Weights of a small GPT-style language model, trained from scratch on English Wikipedia.
Size: 8 layers, width 384, 6 heads of 64 (2 for keys and values), 13.8M parameters.
Architecture: learned positions, biases, tied embeddings, capped logits.
MLP neurons of a small language model. Each row is named by its layer, matrix (down: output weights) and neuron, and shows model dimensions 0-127. Each number is 128 + 32 x the weight over its row's rms, rounded and kept within 0 to 255. Numbers have three digits each.
A block is one neuron, or neurons of one layer that tend to fire together. After each block is what it responds to, as a language model described it from the Wikipedia text at the highest values.

L3.down83:095210116051096099074165065203089097070137104116161100170107145096149178225146100139158114140151121084139126093118152134138084079192099144132168118145188135133125150120123106143125182114088137140061132117125138069109144131109155115107114066070173153126128066179099117146166097143095136118109115116116119112111162144116129183127067124107105107139156108163127151115106158178135092105213
L3.down401:069132090035114073087152118138186125117065151141110169065098093130129121131114099087120068168112148158149151156125167138147082098143117174162092068155127113131140196100121124151103118144187119153113071100130099148085101163140135115102081115118132170116129099122105152108106112080129118160169130192131143150123154164122150141098093088158106158067158151117168142140153158094115029082177
L3.down418:150140159143156145117175129158117105159107134087137145130136154125109097090152121070136124129123098121143041123105123207151123091067097133125168157108160132156049105137144137122104145113158131164137157178111122126157182145158142065132158137098142193151130122155097151124165127152152056094153130117164187085232162093120149124152163166141139138165101102122180083108089150136100143145127
L3.down629:116150112152095128123108119159142135136121109164101154177093118116177096091186112201118103148105154192108079120174130122154105062141169050102105084106109125155158103125093121186062066061183163109183119167123133167184152184134131117167200107146141153049116141161115090146192120097088154089134129103131103118049088023117083167099109136104140120178088144107129159106114128127096111065136
L3.down735:146175105152123082142129089167088162104137157081149084092081119155122127173056126243143153164175135133132118154143143106153138143152107063136137102134118152186232106113122085076111079136128200161109127161149140114176151082096114136142087151103142141154084113154091085143135106139158181160082205101128075131078192092058186104091144119092119125126165137179125115094140168145158132186065
L3.down897:128157111050108137154127204098138223111122129107199137154096139169113101141162111190123106131156153113081107104109114140110154159089139158127123126095083160158057084161059139127129117128128103143138132119128170135100124113088112177125086147130191173160137145173062090130091164170133147127109104132114064112127224079129151110127141075142125145108105090104171101119088107104122029119071
L3.down923:109147116098147151114130143129159141192179128124156108143074064151129123195109164169098157091107205202147092133115121090122145160164113147125066111063095113143107098110074092074064165170143144139149149148120139097123108120155077107149145159094145155133084120162105106078081126164115140093171126112127096130076121105103122164148157092122113150110092111116135143140134126074168140110064
L3.down1078:058140108191149150156083163097107154123190099107125052165077151140125109143065132143139082103113172166131135104129145144120158153208151105129139118120070079092176170093097171044153110080144201101099156146135120155147112147135145119085063155219090122099140141151078173088148120139098157104094105141112145105152112055112160161132093133125136151219139118160131104111158140111107180115133
Before quoted names and terms

L3.down156:138132164165135124206100056059144139128140056139107127080130135139161137149113139077108088174154065178095117137056139180175145108156160139117165098149150147155178174124178170119155113112110130149152104113186137038162058149099133099155154191132126093139103123085149088107054090104076137131170143144128156151135118076133136139121104095124122087137139066154141127198186129154152176180156
L3.down556:139109134119130099103132113142163142147109098107100117087160207194145074143155086095134141107160096115070157050113138113157175140105091095062156159106128097134116116159114155152092164164146217136132078132160109143144088131111172104140134180124138180094125150171089159123142114172119066101161134067119073103106118159128152112156119105138126112110079143097179125095119048061106180147076
L3.down640:123109110089113134079129042137200150129112106086123113145079144201179127106152100174151153122160142184164122086156146101219143174117125152060071158122105159156115110103155137173141112119093109114144116117169149147125135145154143138126119049130187151158061170098153161058102151110161161067114124134088189143171120112136147174174148138108068153096131171100172140153167085131181097115106
L3.down717:073073139219121122204070113116095131113171141138109148125144152152142104135143090129119147106136053118076101119118141177135059151157147127170144149111119135160187166142121170080116108155134128126112145110189096085097162120056180096106136138151026141173170086141158168144102081091141111154124160144153107144149144127123126118080129141125107102158084128139169078152136093127141191146165
L3.down884:150130137188110138107148146075117112113115104114107098136188198148139129099151107145134114121146133144130190107136148151102141103157098090085165172141123064149153107105086128093183137096134081190146083136149115094163136109115135094152077130102172122127122169150119045133132136157153110144122133167136147116089088159137141150073060083096131139101110053128139166103070116135168097169114
L3.down1052:103071152158135087151184143093134106167096113119064064075147154153118101183097136130155171117148102144089169112113171112112156081135134105142086169141059147130148146117106112116137158089102152196127108129147181061179139153127143099134067114115109169136137185142103133118115142134109136128111155089137094136123114148142108132105109087132079179116139089068100143115146097154147074150095
L3.down1091:196104123134144091159206104079128167137115121121126144118113142174141116109154103171179166159157166165146106134197111117127128100098144090048136144070118085133164036058142152048129092102128100070077140167131119175134136127107127113133100158119130172153120095151107155105095146163165174067132186122145125083137141065109114121138121119110111197116137114094110155152142055123179133191049
L3.down1485:089130133152049122094152112131113060135137138165087127102055143200100076104181096113145167118132150080184157117120088094107138115117138127064129179091102109182145116075099177117098095161058138124125128111103120141152144124147129123116145125161101127150145147116115180084104181191108167135152133124151110140110122134107191078094100066083126110153104146124203177134166161086134130110098
Table row-end separators

L2.down31:112104091112123105119201125126127119130109077101151129096120159190164081154117138137139201102131116133129164109144104094131091144125135154148137141141161126120125112128162164118109135098115099101094142142147123116180117138107082118144121108119110170154155115129059081175088118102082107117183112161148187064118140148121120089121201115094086073107091055108119119140080147129203177131189
L2.down169:155185153127112131093146200225085137119133141130077131099103112116149138134146088149107154111091066130095093153140122125124099148127161129114118114185140106089120104053129111111162122079199143127087138171112111111135161140219106133159174198119187152135166077181097097122122125176103167054165109147152109129153146083157114108157210216111102156104121079082069162174144186065191135122133
L2.down190:038129114142117157152113128170132180104172065061191173153139127110153157104099152140140139075128149131093142135137207128156144127072142132112127150167113159129135108201121083157099132175135182098126129122147087174093100143110163169126123158149105104126119074106105065152141088156152101096139101076133103131182182154093138142083156088102170092077109119141186030223084087072113148127137
L2.down621:095119118131137110125166139117198149160102100066154085098119145121130173173084138118114171073083117127132175081160105200103137159110115149144124096130124058124076139096111107113101195147143156113116165106110111085148101111147092108160121083121141147190133182141164151160112044185132154104149119118161108126107135187077138153141187091079116108156141083155144135169130143112144138127216
Year-ending digits

L2.down309:105165102161112088097163152100161124126107081114131148067078115118135129111092163154081116113172165099145195059127132110097130082098154166109146061127111062162140103050095144196108089101164104170147158152125099100130132121080134112170130104092179152132109209137124158143077097167164146037153085141145142099107102119168181132140079148097119118132106132159104146167124151145194118107126
L2.down494:122119144149096157186151165070157185150113096154084147143140117127114120122083135187127148118147126107166208139166144104046170129130089132145134109068099111156089097101108162115075158139122143176101175111156086103097129135162119123168115144135145101231121148125138132165165074092101197109157093153134139127158106181171123158085128128103121086119110123090160095158100109131133170141169
L2.down1320:108167132109184109162130098174121130137089105139175111105119128130132150138120150159165167144125117081167150051127127099153124079098178122112101095097140107157112139135137111087128092151113173131119137158126145098078074112144145165143124160129111114115134124172059160156126111103128127114103089152096201104143092097153138119142120131083137158110107097169059122100121047099188139124104
L2.down1360:152163143123105066107151126080168122128058075135137161139152093143135114115104130139113133126145141114147158099154138139098179111160104116088128113087089138134081137133066126176161209132088084087142151122111133189107161135138113108097117083105150124143050176186133154197058076126129080144170144110186142148157083132072127163156120071139091081145088140050160173159105194119137108141107
Dates in prose

L4.down791:069143113154133132138159190158115125151045086120106126090133075084115096091169108093104131138131147147132176180182125127066102192164113141126155217120220134156080127166072152129101075120071099148154101107152133085114102098122147100122177060102078142077181093131170137097162147107119115104161091144166113126156137110122117090047129157141111141145081092128192136170192106117121137125186
L4.down1264:064129124120146088111172154147129172119158093124078079153133088151148124141172160178135184113143126154140204145170172142133093145138104085111131081106131154146145080128139181117149109146147138193121099131086086083087138106130116149137144079098138103113149196137139156057126150157141130091134155172126073189182159163136138136136151125120126111155149147078113130151151140113175152080133
Date components before the year

L2.down291:086136171125114161173143159095104132099159116090115106104113150130191134150156166166122106111211081143131145081163174125115137178121162117054131154056100137155080085123132110107114164158157084125137195128147071093080126136111068098146097110144150186071155102180094144124097085133144096130207121179107074038091145125082119141110104109142133105101097128109110176115135089046135113155106
L2.down341:128116151152157172176132135148121121121134120155189174137070120156108066154085148129125111149139094119156155132126097116079145150133130122079099127142146120143128090119095155105134132119134115149120196142138108067167087106119163152172083164116148208147086141171100120107088171153084189128152096139116167132116127149123144166135108069147128090116115118142139172150146061120161177095138
L2.down820:144122148142145193127082163122169091112149103169131122106109119153136099129129127142178149065142138175125171107116106100103132159137110172109080132169128155120136105138108108131134123137142106119121150118128136144143126131103082130107099126149129150143204121143092100125104087073110150196173165156168139109122088133133145147203159105148108079116187135142130124089131136131173147080119
L2.down1496:121175150127084109125118109148051165114108112122109097151136116158153106158148119174117113077235130144125163144175134076142149157095172143105171137139175143187115147125119101103136125118145129115100096153138118145116181180163094154132089116141136154074160132182098139158122064129156144133135117117146130140110126081129139118113112112111111144160064134107088104120123116124124164089128
Apostrophes and symbol marks

L4.down1027:165139164161141143153123167089141125089106164118115100150138193196127097081157156138157101169171205144086098165079175160149102094111164124130153116100129124211169107230127139083178089081100103103146155090168130187136115090122160095102106106127159168125123121146140065079082092158147123112161147141091139101126173143195151106124102142131132143177169035132135117164133099156109157042128
L4.down1389:146159080146090140169102190115089168137074123151157149118179088041127181138099141133097144176117090155098123213135128158131054129167108161135091136182135180151166178151111103140148113124130158178083175056066152123095178125128155156097113094139071126157114071088130092154128144083082156209070093111118125129108127139131087105109159110152106187121164140146126095185093150134077131144155
List separators after place names

L3.down141:149113081174143151037147146153130131057139155148139076147132144134141176138135134125131123130089106140094110134095124138167080116111079130145089110113064146072112055069109131173104128135135143168117097205138123115118199146121165140148154139133175193064156203154106129118138117191144144129122176078068132156058153134113191149117185099124164128160163122105146165116069154116165118119159
L3.down510:168139112058152158096164163156129129194089160152189146115121176067127052139091076159108159141159094143095128095141097145123161135132094133105117149115146155133125108191134104147170179177121194075121074128130138149193102125112053134136116174117114115113129119180147098126170159133066139199086148160173106081066124104124137117124181162044109111121113087127144156070096128099142095093195
L3.down693:213182162101089064089115192163109139101130058110145149156155147105166146088135104135137129107146134119121141113099086168166150193132111141180097148085191128128120178210127165053174138131087119154162144126151124134116099098115172136103114148159105105227085101144135112122165188085120147088113078170137115144113114157204115161105137160123073094127079149093115095133116204115116120121104
L3.down697:100176128108164121145179163111161126176121134109146155100133150139151135101141120168129152065083094121127110181086152140123142178144152108131128151054133107106144114108110118096222140175110137078114157190090112114109126152131190195111137119086171185204105155162180127153112151160073066092154139150131145185129046091122162088124152050109133125108148152104125123140144085162096087190141
L3.down726:174124111158166141151074180139119049067195134157117097100104093159170089148110160091175170150160152105141103134141124045061090081102127071119127154108126144147134188118105121112082126130119092134144071130165165088116180132052110138114065167125115076157077128117103126060122113117160095100084153143115160091109157095061137101130096204121212133055123144120114158068113132191083151117053
L3.down765:139175135092142110108147151160113100145173126145109093112122155146168168132122099168125090098046065096113122138203136138176137120130053135104103125109121094147155179151117134113184146108128101143080128148116141159052140125105161118135095093116136174177138151085118128158107101104119143138146114094165116126132077111168094074129118153137136083099177117089148191091116095139142121101103
L3.down1039:139160119100125149090134162152100134123123141110126125089126077080163141090096164127157185107183150224129147098089142120146174100195183084124073120091142080165159129182056098141123131106119158115144072175120106089154100113110106158167155137169058041154099071098092108157143149184122167154088173159095104127154147144128109120119129203112122119136086161176123109119174155098113091114194
L3.down1188:111126135153126136125146105126108117122133087152116131128125146134208101153153136109049191163133201163143114148179095109141073179142159110100076103151104117063123112126103102095106133129066177158148100134112161123102089075120137175110175166117077141159155114147088078125144162188105107169108040146140124105147208180093164099134167086094113203150148094111053107115132120153113133112122
Dates, coordinates, such as

L4.down47:066094119129099122178106170123107127175127154144143112108112145110164076161156110082052124148092147069095071130151109130153123078181130170150145131146153099076174112112115129076164143165135102126155188135104143143139159103127141117114083119115168166128175163136143047082113135183142142150120171141141144161167079086126143102137194193105157125139123122175141160135107146098110135139175
L4.down212:150132149148104090143063156132169103139128150128118134148097156148145104168219163142135098164109152129110066106145074132104155097106147160100142084140166135103115146135141153054142134095098087119107110133127171108137108119139134100078095152171127132170118109179142082107114138141137077076128159134120152137191138153165078081082144145166145149089078114157131145116106093143142144113202
Opening quotes, word fragments

L3.down91:133127114157134178175163140109115131120124060145120143130129155179127082119151139147108081106160116145155124132113129120137149166157096105112125120175081177089143152088175144109162149144073135114148154115129159130154138130113110145153186167128106035087111064108143124092184158095106123163159131129176082134138139103090121117097153128135139067129110147141195066097137132116146126149112
L3.down108:069124111132131065114178182114126134139158120123144166123182106078154111101139097122090107083134091081168130103148165165142116143116135125091110180132093073124108088080124175129133131144096109109100161166105111070050094103183144120162100164045066116156151108151138145174118130151194156142148079161188170110114155145124118101138055118195099142149151107116142113143129098152154130074161
L3.down598:142150109136096185120105075208164105145115125134177206131183105181102153077152134094109117084148087128185164147127178093132173133123115102205091166128133091174159137097124165127133125169049155121102105174148123187132127116158155120112095086130121109134103113134139142136159202174106100144110137137153132132209147154079134113172119135116104114103155154117148147130149105116167142151136
L3.down728:114115132199134132143139111150081125090128157159126149096085060131078121115128137124122138112184121095132136137138129149120130142115139106146113125155101129132110125095111085144125140164116140147176132123083079131117102092110084137193127143199099063127142154097132126129097099168108129054166161138120115139110158101169076103102127054158151137096152109160143173143138074149116164105200
L3.down842:113087173142182137132118077138105096153123104133124142168097105184127119108102116129197073139117174076107152104107152183107115159114156079110184207171140150133054113168130103151133159063166112194094091072147145098089130103097171125105094139122121140158143184116116108102065138149134164179105138146091113090108108130148145128092166129033158163112197095119153115081072097117114111146117
L3.down962:098156109205105080116132158130116173143091139109135108082112136110141158101178198132103101102166111106168202100159126079141137193077144055119132091159083159125133124089080148174146161104076134152123039129130102095168102140130119153157142115084099153085174170157118096069147137182157157121106149151098120170105150124090155124157129065121120181134092152061148160142072086171154146121088
L3.down1374:116136128139128129116143159132113079154148118148163119096096155210150098120107111098149199129154158164154157092122107169166153149088150091147090099073080069143138090115090181138140110133133125121151157151138101114152111099111129090156095168124121177169121102168082126067116088165115148074141110152122123114164101137136139138112139075088135111156129168143177150127080030074113086155096
L3.down1400:130102147199140120095153115095109100141108140166195180094132112130102100070169131097130148111162177151157171087081102119110125163133133152165105165121082083166108162158122072189140123146105170104149117113122075122174033109150129122112171127137109092113190143143067126144116130152136170062132091160089150147141176147137127082193129128084107073102139180138175094138156083065162114134142
Year digits in dates

L2.down10:131127152100129115125138135087119128098164070101090070106136142132136142105105097080209120141191087148124158145118145076124135121094132134079077139146132128079122122128173110161170116150104114136136092138151094095103107146090186088135127155193116104165107128068088144208111131086114086170143142140136163130051113087174095123081131099108117180151097160177097135137139104173193127156109
L2.down299:119161146064139126116106129126147143098136101143041125091155190132159142107098084121164128133131095151084156111128121119137112084079138174135096111184132135102171128109168054193160107136122166159130103121140128089081131137118159131089115115168140102199129162067122143192053103094099108195113144112127115178074101098154135104106089110149132195162126110098150138159124129145131096127120
L2.down797:132121190052118149099149136123115065086121090145062098106181189124130113160120120127153113154136112121084135107091148111139159128090126139064116137172137108121163144165211121175159127151110176157153087166178144107102105126106179123073122097130118081139119192110103107182138115088131119161111106136118077144066111124180105189107104096130143189117126111114126165119141145146217073161080
L2.down830:123118207071134146093133135109129141103130089189120145100172135112093125139145111117121134113152117148081143098121162109138121142091130123137117198137112096132151133180180153116176153205170183149111111120117109104144110128167123164109134089153105100170076166121097145105143113075123103154112158122083098176102112145111111169088063103120062172126115152124168147103146176112205129122088
Table row-end pipe

L4.down52:132158105168122113156123107103129103138146165070129130100134137132171110104071116152085126116100094175115158153189120090096150145117135102180095103155153176150140140098177149122135128133085077158130115139087107139153043119167141099125142134129101141080191136090112109191066128165080132160174147173114128084095195136071143110143174174118086131050098091179135091080105156113193125109155
L4.down1507:154131145144086144144087089081145155207103187157145145131181122201191122147076119139105090109078149105095064041156106153137144124076171125179127140168161140067121203098141150120115151115097104095167155149133075189131092081116134110091152115146130094142145066085065160118082160113102204175149115100118132111134156214099142179111142106145104101087201132156128138110131144130140121146190
Date month after "On"